Weights of a small transformer language model.
Size: 8 layers, width 512.
Training: 954M tokens, 10195 steps.
MLP neurons of a small language model. Each row is named by its layer, matrix (gate and up: input weights) and neuron, and shows model dimensions 80-207. Each number is 500 + 50 x the weight over its row's rms, rounded and kept within 0 to 999. Numbers have three digits each. A neuron's up and down rows have the sign that makes its largest values positive.
After each neuron's rows, "fires in" lists the words (lower case) most often at its 100 highest values on Wikipedia text that the model never trained on.

L2.gate104:521450584506500456518415463556436404506385597513464517418443441506489500448540532559490480511505483498540486474524497497489503585398507483574527515553493493488472425523388563499556510456553485468458448488483453475526493497554519496565509429437553487420549496479549514484491566569560533476509504567472451565421488421432455459513526432433529457497529431504496490487557377387537497541508
L2.up104:515502473448550503510458533444423544491414516471552491357571438517503522475533451454393510511530596482554515526413520550489473619439456535494579549491538564456535469534501526446616378481511396499535532436476553441424491521554576439465461545476529520474519432453453406470517541427502512420493484544491466508484530385541493470439432484493606524536483434545588488433498537472455521491458
fires in: "by", "on", "of"

L2.gate247:498493474532527485442521440500426499458492558533517511579463482453525433604443679474501537599515483551595482441517455520586478482532434499548535557472552486491557492482408493412472504491493469580579524535527553520449530435551445528564571555498597550445503586427522474412542484476507548488357505470558574526528538429552443464507397404532529587495472532497509545541503399527475518544462
L2.up247:509598509539529510433478506548497518444448520465525503548499491526404502516462575521482491482493511508516438542449457592434477424521504487406481433439518514469495552383524468547490474518442536504506431597547482493496465378561435527531469580425552560518481514376481553515531447485584509516502473486540504556493528466542537526496515525584518623562507482517505465517595549623570505594507
fires in: "was", "married", "returned", "s", "is"

L2.gate1377:465523554536516446538487553511521533560477514503542498448413545512526540504503501567471501526471508529613458498551471511461462464595566578489472408486590441453495661547484422445547597624563482457391434459467499574411510546471511512491451513534564493563545521566509503516463528400494405467509512557421554453598490448464513521512528552460448558519468501511540528411501495475516519458478
L2.up1377:477517498502534417564507488418439508484566465529486554470459586494548629482506549464457514501464560499483545551448570501488538468482529525479503562549498572489389509454477487437520487579598459462436479532449582653495437603474478483535534573525580466469476531493473495498377489520490495579421459492433524571408553516439461421415430531539576385545535492493412512476459552512535484534532
fires in: "by", "for", "on", "company"

L2.gate849:370495497474422549528504499554540563560499458557484470480509455560436533521457563483485493586532475376610422463560572384477585569383496383498451520505500539513459589474483477505515572419449446600486550421471542443433537480486447470489550515489631499424537453423544476485467485507584420570506494572495474488499541568520435532506515410511408558550629490527500505567494512529495546429490
L2.up849:423477490437511550551546446525526516493515521493414441431488542514425568559558550446543515520511464416429479423501498431566513500518461552608444522505568441471626534505454517573512509543481472656589520432516557574481488506531430471523469434485579532421506435479513470567478455531475459605549516577500506525450572562435510501416509532509399658560523498472462533572545549508528451486511
fires in: "as", "then", "even", "to", "and", "by"

L2.gate649:447568483472547494481500426516533543516494471532446441563511497547543528555487498547504493560552500503531466455529505473569370552630401550537446511534541482503501425417580451483488535490533450564491521468465430545429475458490538489606494556475474596467487511394513521528456476598426541452428517425495539455503413574575576479550485457543462490572491488565430380543475440539566485509491
L2.up649:471532448465534493444537519501552488501488580570418498589498508492458552582488485574477420533626548539547457482586475572476435544501515553514531525526529522443588417383336477552487481456390374475497563546398478429512524564499608374478457518528578462436455508412456468478528532566495531600513444518482441441536586530579566463456583522508499504603481582495444512545460476594546565436451
fires in: "also", "now", "often", "formerly", "not", "originally"

L2.gate698:546501494513612502552483478363478498456492553514474504495407550408456470510487529564531618452572430414407472509562554453516534566528572590534489499497463503591518526454455502522553392502458446623447418503490499513577465422484517500535516451542512485568483569452501465445560499500504487517435431479558503451461481526543492523523516463446471543621472527562509412409470486456567483477528
L2.up698:461506490572606613499527497524444536626519510510499427484460520562506592437476465569509484524624441464472530475596602495462391511613544534565561409485443580553474547453422473553509550524469464519549497500522577503543559453543445475486449468510475408497526526530515543518525581498552509536532378496479499500547443389549452586448553522451468523559477530529564468538420555539463411515508
fires in: "also", "then", "not", "never", "only"

L2.gate133:510561462440560565483560476415437480472466501468481400441503600443508539425517495547583443549462524472473504470463511547517567560416548524428503434493494464488504431437516533531372519470441550500431479483487471425513501358532542456531527582513514482545507466535490460551553491456534461550479547549502555492486473516506537573556513501490453551480587530499488481470486575543413478438487
L2.up133:478462449481465503409454542432448523484634537473459472421521437508486563479509533429462475506499415454567502527556438512526471475531526482478479483536553525452442532516518558470506569492438445531507467453590549493470522528523483458478532474555477512458545451498531484450535478538498480464543469534552561482443468446502492376472452514472511444410538578429589497576640469497474611485474
fires in: "of", "by", "with", "as"

L2.gate505:537528528548415449452535459489504526533499572498424519449537527462553443484504453499525440512476498483537582423540482439519493491461461552402534472534588534510575460411494463527503464516503475566514470491496427486482479600482468556562342490454494536557514493547475469450494602581524439509443474502468391395436537572520486487518485451528478487548531487532595408591488509482568529579504
L2.up505:553605505509502532454537532535452541609578448433506560539520457447415465515522589455487472520483528442528511539487533503545559514605516543441510543513473530445460392374569554499455568431507481524534499446489440489509466526535460458460470452535577453480543480489484483518511521500585390617526455492504490467499545444555506473453503444535551511467515360500442498473503557514443521544507
fires in: "at", "in", "about"

L2.gate43:504531516402419592466465557543544498413458509528487487538468535507528527554475515474536495443519451487516406567626539466445571504484504429513526495556496551523454486452435466570521446454555490578555532432450520471479501455490494616513537483448524467428466480563530460520429487525498515400576544538452487529372552537540559527497515434484423475523553540491504557420578537449514410546504
L2.up43:497537573527514486445561561499455522515479476408596470576444471515551585529563484458510527529473495491487472540496609478532554501572528458479510502531491484451568529440530490494587511469434520479512473563605470531540525462416430508474442430533526429428516517452469478536431468559507418473582479513585501540496543476517568543484456568497427503627546559527444539526476527508567522518461
fires in: "the", "a", "one", "other"

L2.gate1346:497501539399511543492552510501559466450431554452540487515581434493571473529494497511466614578493510550480501452545513559540461567542521580546500540486526502465612573563533472563469394491449506551511504490500488533492472414421584561515462470547534405499526457619508483485454499494457555463501547513526466426481487474480497532404500415460484609488441499507613548455598536463510492503522
L2.up1346:496487468560407593397535467587557491466458555459543613484497568584502522508506506455439527530462482482482570482487535634472496508404571474501563566542481551583496518514575475385519480561465549489558476495585517521568515505477453521558476464445517522529561532499500384498469507397519497497464516554509511567418528534457581509478467574522444504477598434514589552522454456522507512463510
fires in: "of", "to", "left", "sold", "and", "director"

L2.gate12:458588503406614482519530566518510501523513493435522548506533577457521534505523570544514426584505604521504589530589455506538430557620467577572492539603458433575440381486517399598495502514479415600537489464460576470496402558500540549487476571544415437512497438453507519501513496497465456497509459505462482538635429484454479465548425402431479490458352416467529572465455560403561515557539
L2.up12:460552541459518462485490450485507405560529487493434556482545490436527502434537372474592504587519507450425561456488458525513514433436624535551476547463568435468545530577424508500421460433520546544565488549552508529509495521522462475489536506508509451543535469374496504521545509551507568452478564535547463590504544559505540461504463517480465476500533411541505545553451512548524548453423
fires in: "of", "very", "where"

L2.gate732:378453424502550445559471476503497481520565481499535553558479535534429388577512513501487529577487500518524454561495499438468563490526547533500517508526431422499524597481531521524467514551514527464443457475428468489505530556484465464542466454516498392481450495495444522556492481541468510508559524582466479488547428469511422537501503554494545514519513459498486386609511407444580418479418
L2.up732:496512424512440511531586504502507532475536479421485513521446503562478477535564499453435506585476494524477453502494514531510419454402618483566520558538469458569540453493454502535482460536504498418509486448472595465475472619479505425459566480525486501484402520446533496536509525561439491508603528486461389493517518541414484565470469384565404495471442383529444554576514511490513441532593
fires in: "of", "in", "to", "by"

L2.gate1278:518556537490546538494411504539483505554498548524456511494538460443505558588541474559512494462587438484497438569465534557488452487535460531345481477622438493536430435472530514504459418441485468600450457511421472488523517456545531416516493483529488415465432436454504529551539500500481435488482421497519526554511493483457526471521477486434504523477523498467503481406612550445478571425571
L2.up1278:582467442459535439525515485416456508493558468507428481494463592432569531421569513495503620486473475468520604544479479597533518514472561498503440456434549524496462490461405583447571467587538531481491524532588575481582427505509525568489560420480460461481520467481474502563560444404496479513486460508577559494585513498456478561495464504448459462450503430609517494507463534479445452484522
fires in: "a", "the", "an", "his"

L2.gate234:509476444385482445425477414466476459514493501626517522457520434511494503571481600438587558495472481493456432508516468468535553495514504540468506509521566491447447540502516561437498521498565515502525541485453494484428440502494521561491594452544458515568623564406510420482550430495482533454521506458479488529572451550550387486416425464398455518455484453566555483457475438539522521532475
L2.up234:483462350451520470522554526475489494560426548642478495444491536383552449509524571491456589419494540511579463547558508515515570563513494542545470552537521508484499403466507563393488503516532551505511529469529550490522437465459595506522569515538454443537573561396536485504449544548530521435455513550481490480573459511561444504510409474399477516438625443530467526505407504463560483521493
fires in: "of", "under", "by", "to"

L2.gate1439:467413537474487453460501611449533409584491429573506451520478491484530512443480473569464506515542452480460413522578480458564502515505500444471441490467466566527468510513465593469509583506569558463473481474535550498476540511546429540511476641531435612425467500474437539470504485593457524462462419560497505511533515603475558491476421534447453504536482509501420499620497524469566552558496
L2.up1439:475503488315460517536533512451521497527491488480500495510461492456476452533430454564516461525589544441465449462560595489455513512388526517493440478481495561513431440562436449542453558467587418539544518517494517516520477562509488490511446479494496577469444527542528563577363499483420577488456529429497472496578513517381420427458531548399402458558597429502569411380511546427539593340462
fires in: "which", "it", "of"

L2.gate217:487462480519551563461509563557502480639474518570570537550484542505424395444534494528459508487467578539542505470591485399456446426527465461422450446429490534510454451482524502537530527495455568542516566457494471469542537504492470536473576471507464517497490510465488513560545505524465518459576475450472523587419544492453495520496434479494474421455538514462432468535428405492491434492412
L2.up217:555510486526505595538472456483460567490541504486516479581430469490485498489439525569509553568536518438474494433496467505623530433509442495528494472534519579470486399560550543518512439443546477606505525511456470429413497566541451522563536385391537445471559448512454488544515582519478487424595533480497506533460637572500459524429506549438504512522568501482499572505528495413506468514462
fires in: "for", "in", "on", "to", "personnel", "place"

L2.gate609:499479488408548540482417513554531458487477423507551521474545420504425545524450467422547543553585485430583473491506586556502422509465493528462582477449490582451496491518542511549532527561613572487461592531537543413501520470532457453537501533474492450540399429556506524456419412517531458479535496510586479547496596421522545501569476433396464522529549438461542487424609565534550507437538
L2.up609:590434516563482495421415509498487466424455518552484496449475449484497506503448622502550458586551476435606513570519525473513461508422565501527476554436484483504441504429461500532602521461489570526433403560457494463542470460516326523451451412557529486479430495464556452522549429430535545611439483601539421489499477503506534535560449523475548554537603496487574524508550535595478505419508
fires in: "a", "as", "an", "one", "of"

L2.gate417:534463528543501440597451481496473500455482640505512585496487435467455550521401469530469520572469435407442506566530578547522553484505541545511425606529488452474453473506522483513450493556518418526491480463463530531449465421503534484451456587522412486459501511442482458567501496485494470620481436396461524464496397544524499498406360488410461487514545389492409501456474461540567551522485
L2.up417:517496545516493519575502511431525423481568502446496484522416512395435586533505481477468530508407494522459397542522574465454487511491439491516526548519419478516430448437514526527514550457491409519499497514523453449506546476496393604509563504577466563434433507385487531532572557468369407508513404491402480397439502464436487560411456383578425460546571449500569556521478486535521547470473
fires in: "that", "which"

L2.gate1236:525563537415407403544578482538568448563540437450503500416503481498531498596493447551417492473478509539510515588627547427426434456515460530446479430539527529493425398486516482532471505516553458531450567534553500542451512507549541436463457562523566455487504583520500515500412468454468539570506564373518523517532482607598606555482511425569540491476511562453477432423515465582476532544480
L2.up1236:565500469476540519631505560466436413540504567425530399482542552525617503583524463482467475548515549510456494502520489571492572552449441608426386472522552505507560464491525486476490639453553475492369530351480535539554484441519579466488526449472489463558466498550529578500496427551407471579511544401500509486455489559565544496476514412512515471543463544401556427426465542506518494520510
fires in: "with", "as", "or", "even", "and", "though"

L2.gate1289:391436459566436561441491476454597582480502565505567493560445408580462574535530450498524486502443409506502570530377519555451495475514488464543493469471557575502547432445489467549431553474638538454475419556481496475474482475461522518560542576443460479574552503537436478445543470492480457484488552447529439607414512506509506451584548462330472521549588499551540493550550580473430577463507
L2.up1289:468516497484519557479516493425535500482527511520479511459499409496489525557565547435404442423475542570596569503554527506516528578518401484511474426506568496477524419519519501483466508623561453420456525354497482546478480532497460505486457525574595486555450452422490509563525482393561552500410557550618483445501506494506400438490428508433540556513601485506574538430517484538405530475470
fires in: "of", "qarabağ"

L2.gate1435:425514408484554514555477481532474532352506607488441491463520509471465491451474555541516561495570528449487468498568552606535504490508522580452461400583462616488501530551459499485563512457472463479497503466531511430425494395528477502465552493445489434484448489514538517478460527490561564517483483443440520523428451493493513505608438487466501571456521490517403450503597522500624544491462
L2.up1435:496484418440460509518550543520479515466468483523462572417488573506573560473456525558520490562519543458487564468552520530486551499575414571515540446501482582471443481509487509587562457591522520506558548426478566605429520539449466525498406541441436471457441386594481437361482518519501482396464479460478472556557586445493487545546428560433560522510519475508496424556535535496600435534458
fires in: "at", "from", "of", "since", "on", "in"

L2.gate858:451497490498373515491582471459473496506441430475478560479531504484510542430482513417583445492509610503561469471598436523452423493472406545614463477516500433526470618465538491593506588449511508569553493438392568553471567526517609571539486585563418525447444481495462432438506505539529376494412502529510471537562477510377455437578459549459506513415430526488527462555571466498494475553531
L2.up858:466456600398438488560479421493489376557470501497501564404473394548506589574501450474461551528530561502596536523489502508423553495467554489541479454506429534501425484536516485487609512484483501511470523506441529550567436454489538566462440455543445398565547494482538519411532464448463409555428525573464605525509515481520540448587422519484473449394493439474687470537515629439533493570517
fires in: "of", "with", "were", "for", "from", "to"

L2.gate1040:483536552527528479529525447502428420419571465522570585506514430489475505531412477507519476521483471507524495495456437392557482447454472503410499489486475457455492555507485470590442412534566498430495479435539443513504467486507510482566461604432496527556554504573536462437386596492469510464542529536371478474510437453507596542493533555425469558629474430504467479521499495515462454549513
L2.up1040:494471521489471554532530480474498518518603475506536540551586468519386453510587470592467522602558517453532494484535470507580543484458453478377422483415572486474450582480528465575465516520511505468538548374546429464478499528453528522590484510531561541349482483539515509522540526499470570481490485500470585480445472438510523404558449433449531515541503496521561442489477565605617542495483
fires in: "or", "to", "and", "not", "if"

L2.gate191:457465392532558574531557518452538501437412450445478487549497453479516440444499631549536488466525482468413627502416497515475423547499508497585575535564505536507513475461557467522576495534496557447536539459441493514507550462478512503558508557457436468585455465419477531420411547477586501506528558540613497500564528512514492500431536570475481453378592496520546586492456465455527583572570
L2.up191:549438556500520566478473491481526494530600498480444479506479518547483529577489417442479516438561397411549520547504503535509615539564491511550506507379499448502506500485468591452463450497463502535546484446471534507611470474498476445573398572590526464530447571537507543481512525480609495494512476577481571594554510478371536499487520577471508608543520465538429460521521598480464565495520
fires in: "of"

L2.gate869:546496432531560474597525543484502531483510497452553407366520497490519515491509470512538474536430547490497387614580442414378580491493495544457502552463552406482512476519485473484391544606635474481555526469445536617508479564499536506608453573493517443537491477530527332463415555534542433474502581461495391458463534489487472522529451471522452494463493494456412439440490517481432474563437
L2.up869:637480459415604463560469512479546474507443523503497452465439581433542557485545462538391490444453508532505415542505428562505512554495502567415439489529551394530465457486432527475591526535567453540462525444520495509489483541529564563605428564489480508572491512619543476441446522552426516517461471459514569507449560480569541465489482413512505455549468427404447451426516546461475468506441
fires in: "for", "in", "at", "of", "on"

L2.gate16:478546534416564507530466567587505458558502515501487449397497482494509491543505482477490521508506425450428466594442508525527510512629430532468474429548443557481523441604491496561442516505492441523506587452509556457546534458564465499445507494471452424535566503525530494590527429552383523462461511399472564496479521589601487439515413489487532500578400413459496444446520509500466468533486
L2.up16:433513625495468556422501530488474410559509527401539443482461403480575523486542515599499526508442456492433586534403525550436439501562410494528490492678517503505557505490511506506489549528475523422424588571565571611443513552523509496450470527569445472555501455539524459657482405575484506439517442392431447480543476489453489575497503563442541424558440448477480506556527587406472520455481
fires in: "with", "and", "while"

L2.gate24:527485446451628498533540483512431420488475551471469577383597560473560484502470441450549536522414476436572488439602443469561502538498477493418521536456550581534572515524553572394490393539477496505436568467421517519485481546503435577542565513435583479479486575504461539493582495437573578457454467493512495575581565499494409558451436535487496442457534454529479539483437445518523478566434
L2.up24:483476487488602449439501492496480419433456510485562524540496531495445549361507506534445566472478485445506375484496496514626497521460421495594477543457554493542486554479472485479430463520532441398461549474474496583430524511457451493438521365452424540537424575503525517534496475496541576519529456477516488481575506484573466514531511392468586460518384409483522431514366472546502468483469
fires in: "to", "from", "for", "by"

L2.gate1432:555391526472522546532471520573461483470438618428519441358508485555445469500433462475504551457488530484541535508544437543475476523523491454537378458450481577505477425473528504548445532480533541532529541457466515509456467500635550509433500516473481536535422469401492477521479505524479566498488617560427443510437498487527531576531496539475507497560448519512526400491553442512481437529587
L2.up1432:465513458500486418539473489604595584598470557497496555468526512500491563485589392421588571504523525607538535443616565481506499505474502455501496500453504532520508457548478567531539445428608520501497503382475461544485577608536516496425537520545453526506415538438542472410428504497516408449480545434479476416522542517432510542495531609549552474503494508432543491476448504541483511474617
fires in: "at", "to"

L2.gate1320:531629486471527443500461487547557570557465482616492544390488399528511479426446427483505497537505506434427483545444450377524504471528513435412523529548609468392525463556552525452490531488608456467446605514501589537522514478505523456471550533495482541457395497488563461479491439535490473553493520615532487511410558472503476454521524454474490500542528420520515467441650558458519449444524
L2.up1320:547586435451539483424567560542453486533513495506423532412519513511477537444374475457450459511630487579495420437538465462462480481479580508603549619532457519476458541544482474535465556477465479516517509493465592550481541348490446418482508585426518438518505546419496487439554512517558409500452506547659498455461487546504585515570540494516560435501536433420483472494491376328510453503497
fires in: "a", "this", "1", "an"

L2.gate582:466487509463462513570406491450515530549485593497459488439453598620506432522544454539491411441508461389547421475521542504477370508558463480580446486598504532483436500418543492497483513543445474473463454503498506386519438456540393488533365605478548612504432604467533526495465501538446613562458514489428467427561465616484524528476527462531485596536574422471516498487492541573543541509478
L2.up582:418492495540481512539497523468497490471555498523479520494393512462402551497515445452575379396564513523580503576513477534510568577545535493505423439494510535517482425486464445525508518462378434414458479476453591486518557407448562507538444571526480547552499560474502517550431450617496513396544435552606455553601521568503534527453427425489528415475510549514559479569559529387493477493430
fires in: "of", "by", "music", "research"

L2.gate683:606418461487472507491416516414468541566469521523598551512484451435400517435508553532509488439500450449461547545523571444411485538514520479538503464541459542541418485539543487467512453492520443529525482483528497452479551478555545576492500559439408543527431582525599435487457473522542512467512518528491446579534505383460511575505514489487498445420516451455521430514470555521498546427434
L2.up683:507456495511430435536493491458494457480556480459396509460485540466434530532492597606500438481429554472559479549447443442509550540434495437499438469533414498557478484486467484453491430392494470536429613521488516426538498502543474573424544490474454472590424599473426442538512567472440447419472488471476426422462477448444544534560425510465442541502554534525602605476431529528533588531478
fires in: "to", "by", "for", "with", "between"

L2.gate1453:556388426491467491538490368547486560486463394514510511569541499494385557556563508554481576503516442478441505484582500497425487495479561524496373509485533532510578502465493494553492472490445511577448498473529516498521547551438526482527461548495506494595503543514500523505560524525531543528560570532508442457463538518490485558440382511553423505514495559556474438491540492423430478555513
L2.up1453:564559460478561525547455466456559571504351451495453454499489460475428555462503501531557519445486470456604560452442622412478447510508493406528501504531412521412588492532492449610455577529576478560551505503581469483540575569537495471535526568544520453545516578490556534524495470492531442439518511549530445551543488370530581479566481459512544572454546489536595545561506544430518488432489
fires in: "year", "with", "also", "to", "centenary", "only"

L2.gate701:586573520584448450495489490436562358528563494467511454475517494555464618459505440520489508531525467525513507594505461430532564584585475507527497515402508507561451460551457464507537462431603517458464549470474430499533488482489519501525468467559458515502463424454547485500469554519457416453517547511499515482532455497579494439451510441430476530473638441461536525441473650483515463597469
L2.up701:524463443584523484476523474435453455564456486429403545486485444474428497483546495579486482524472496519477465489452532415509476454550503501491518495546539522463383466490436572521586534440483537533610545457435608491493533567473542541557546484508401457483472530526536448479439463430564553525469500572557452584452444509512488562543535493504471489455592441439594502482453595558518583558530
fires in: "one", "of", "two", "more", "human"

L2.gate187:555549531537425486513601459578536574515546563475494538504540399432530491594494504543459387503426519567567488476428492567466443505523540458437529560494538582499462540518495530555435511409604426465509526513464493478514469542537523545498465548486459494577444406470498544500506447500528556457459492534537415617645504379577540441490509386469486509376423589427437551470538503528493499379501
L2.up187:545485510467510546491515527481554529416504477536591449447423585575487515501429574626477463512404551609481490470546487549489586461501409525598522481477488516438522563441485479622421530444555518462561503437542537520576412549478437584542524626537513557501458575526484575492598643482517561516444548542516485469483563554506531485512526440478591487596468474488514497528443464498599533360482
fires in: "own", "long", "full", "his", "out", "together"

L2.gate1218:470448529559555462484486510543469372577517517468474575551521553574348523479508497493539494522418505464575535540534536535546474413486461475488558559454439528545450477469477453527458479448494550548472500536473546470462499418560463525468513503505607483530463375476425517470426473489451574404512482459485569445465584539472507563470438428505523528492473543459571481412502598429473426554486
L2.up1218:480501496453482542458474558544520514539533491488545522528519549466463572429518521503514463459555530468481541508566485509526508449556557545478374407509629509515517489520426515495417527567537370539438518455546482446558519436541431400474493510497464473441444396414508525448538452506574505513542527444570543452523472592478555496578495400528481506539513488469566508456554552494559462602562
fires in: "as", "to", "griss"

L2.gate823:453508532516522551508527530453524582435487465501441411409570661473544565401493486547472507542517516462550544505585379448472534482508493502454490577427476616512450413494440550500542467548501530448493448486506453535556496503441562588468491530505438542559432568448464510476670501419501494504423543447565511585458494502594500503439475495489568479493497503565488462580537412463490494527548
L2.up823:546535540552529506432504659530461555552536581458507496493535505534550525541464613435456528564380440520462435529538434488479468430533432507448554560551484461480433563465493479421566445486491497479515472450400479495436488523585451424500425572462515554480475605419407434458627470497487450447476607463538522486488469511505511411440505551428524538444468476389462449469463576540497492441583
fires in: "is", "was", "will", "states", "left"

L2.gate19:443546534467431453524462513494474555576494554498515522566534427560383585525556550560432559534564444441434522510492509573455466562581444514510381554539469543470517536449485467534542584556441483514385451457500419476454468397508544475492435568584524494402513491445527470540492513482515496468488447525492456555526434476494507521444522561439392467459450457551510512512430462472479536522466
L2.up19:428583422486416509590540532452397495621511521609379522507543529488474578518511566541538446516564470431460537398468465487451493579540480570436376452490489556547546510480514557498560501438399507456481474460456417470481378429515563458518589531506561521534482568454488519530621478455537600501498545542503454491524443504425476463452377523484477463516468468556512520514426520430510589490491
fires in: "that", "he", "i", "time", "which"

L2.gate503:516513447458474491488503569501523465570541484596494530497489450436489493422496498481456332514415543453435432527544480395529512458433493542467440451493471542443540581420482519455464537497477501469534528471448560395491513418445514603604427652539558499472580434573447463483491468495441579531546469482503443581555487476517494425362482456445590477493595445446525414515615517463497546571513
L2.up503:520484526515390468515500534593578562588455500562467501502477501486493433468465553481608469591510503585448480506455483481520483532411549578492466435513523504472590546480417491484541480545519473508451495491478463520620546568486585545488541557595481445368525524547376584568515499499470573471374466569462481511515500430551491470516442444506585447531502484456524490534482520500570437543531
fires in: "over", "than", "not", "as", "to"

L2.gate1473:394503576539444496483464450467544535476509426579452533517579549441554488525484503522480494484575457483559532508640424436559496525442510497490499511484446487550498540445481458538593442558401445530540477553502512534331460522489488458618436504575516509550471459545414471541480510455501569570505410464487420485422525494489520453531460496524486495521448478440468443577569525472586521550601
L2.up1473:590510506533540480458398469570512460537588489425463487535596448525477557528500539500472625483409531574476622410541510542516488555520514538536505505464535470545558523459583449476395432437410557516550427429491517511535567516583493413483448611459534466467445521406444465589502546626511552489609395480454581506493541584518585531597458644539517421543469443460442495437512512498486522594540
fires in: "in", "at", "on", "to", "into", "due"

L2.gate1522:523446506437576483481467453510488523540474601542529492454447532577549526530525450538452451570557531484443450534483490524439482521491526604516424499454490528517489455422501458593458490477532478416474515415534522574514507495542501445391589523520548555532584533522434479438486402546561546565453515448511436555505449526541569521554527460460528420421534387506534493450479457378499483553536
L2.up1522:581463567560543544471531455401462520503476474493569478569554446457501591527488554541508423597475470524493525449484584596490451495531498480455469489524513589522567555475527542593416459535476450530547547458614496476548542491547471450537552475540562476475465440431452507544547492492620509617463543534521484474514472553407481453487447475565450453480520426460499587607408496518549478543476
fires in: "with", "in", "as"

L2.gate439:404483443419526425520498529524555477489569508555572515528464526502523491520500416463498484603500505558488447614573544517430519489473383526472510518516423510451532438463513440534499514445628498489580500470459509542486484471554493537565451504586528592423534509529497446483398478523510459464471603499491505490477495480514541486503525445511513514568545361469566540336581488499439465469486
L2.up439:468485464567470503490495467561483419512493536545508384475493539517523542481525440497474416558459466493512515493526484464457383503576475511504505464484480562448478475450559530567452538450584428438469493463480528536554414547576470508527478538480392574405573382543448537564524525399551638458452442476463437447503542498510563446441502532476473532489554504490479508517565509580505521495459
fires in: "was", "is", "in", "it", "he", "by"

L2.gate952:495512519578572530589461552383424486542545435499426469451546462534565502440502427578483536559453405520507526504334530486475407485502543473587556494596472467431430517471469545455496548497546452531480522560494546471496579464562466501472514512536513491608551513521518384517465439447583448470474395426481487457455487522619541487407461520545486498557528460482550422525465442494508512557489
L2.up952:554492532582495460471467603518530459389565459496456499506508461438439591566467443529551563506547568531430549515382542469439565517462451467478522485465504549553388480465544447485524523403434533480545482466561524505441488429560511493448402474590443492587570480545480497473497455537541485559562483526463460448429409530572441404485531489537503496534397547524502399410480568464453498429487
fires in: "as", "whom", "which", "and"

L2.gate242:486481408490518429476566584481459498509488461552477412528535520576456486503406524492446495537568578449544472451496524528579461528471474526547514412536454479457543549492518479515522518489548425461540556550485485527502489533562480507518560397585533575462464557454549507478425414387490522488496454414515539494458455561505441464544458527520515547483588434524519491462435434467492508520578
L2.up242:425450460543524464478508540524533522431535514543410525466410556487527579511410504561558494530512553524540411562465504468413489543475481477427457559450516583602499557520521503401503550517463465478468454508479422501520435592504442535527413510513519560470470534496488409454486479513449533526489491450569534438545500460468490501562542543478578655534465444523411387507459464540504548484589
fires in: "is", "was", "she", "he"

L2.gate587:587400476528610476590538496531471505447476526584578500440481511532474481521482477557525515533470496394436476514466530594482460485541603528475517570404499503512474508437508462585441566402581524523593559420483510603512516477474472523457485465459521512507402607490456518520499519519577536461508422475466418512607487488461552563524468428501502524485491489504364535536408495455508467435449
L2.up587:439566518572480469577525474497501556514587568554540442494414445481465448450494523571433497519483473521534452524509530493500440486575466489496442551460568522398427487448499452487583495453531422433589536416424610597511501528521471540575485501502554569512483495460529513569461531529572545507487440575459451521450455461513482420465437527454524543543531447483462522480499477408470535545439
fires in: "in", "out", "output"

L2.gate1023:518469514536516533518655462469499395466518508510531504489490464482474514581503460536548503541507522534593458636478525437579569564487418561533514615436439496510448477484536619532450598604472523571495481554421522483499575504441522540518480465536534557501478493478593483421555500456488538481502522451528351486608528430600467438562488402491494577552531458520419512562453424462554479450547
L2.up1023:429507526532493519580572438540468449492534485572514541421603565480513453339583457525488505438519539511511435481490525514567452447601447461503459427524539425413475559491506497512452573551507549560507447548476410536511472512544484576565506399453485499557581542528572496346435520466525476461493499546611386551516596484526563457516490398455510511528475476548486462533524500562551537457537
fires in: "of", "among"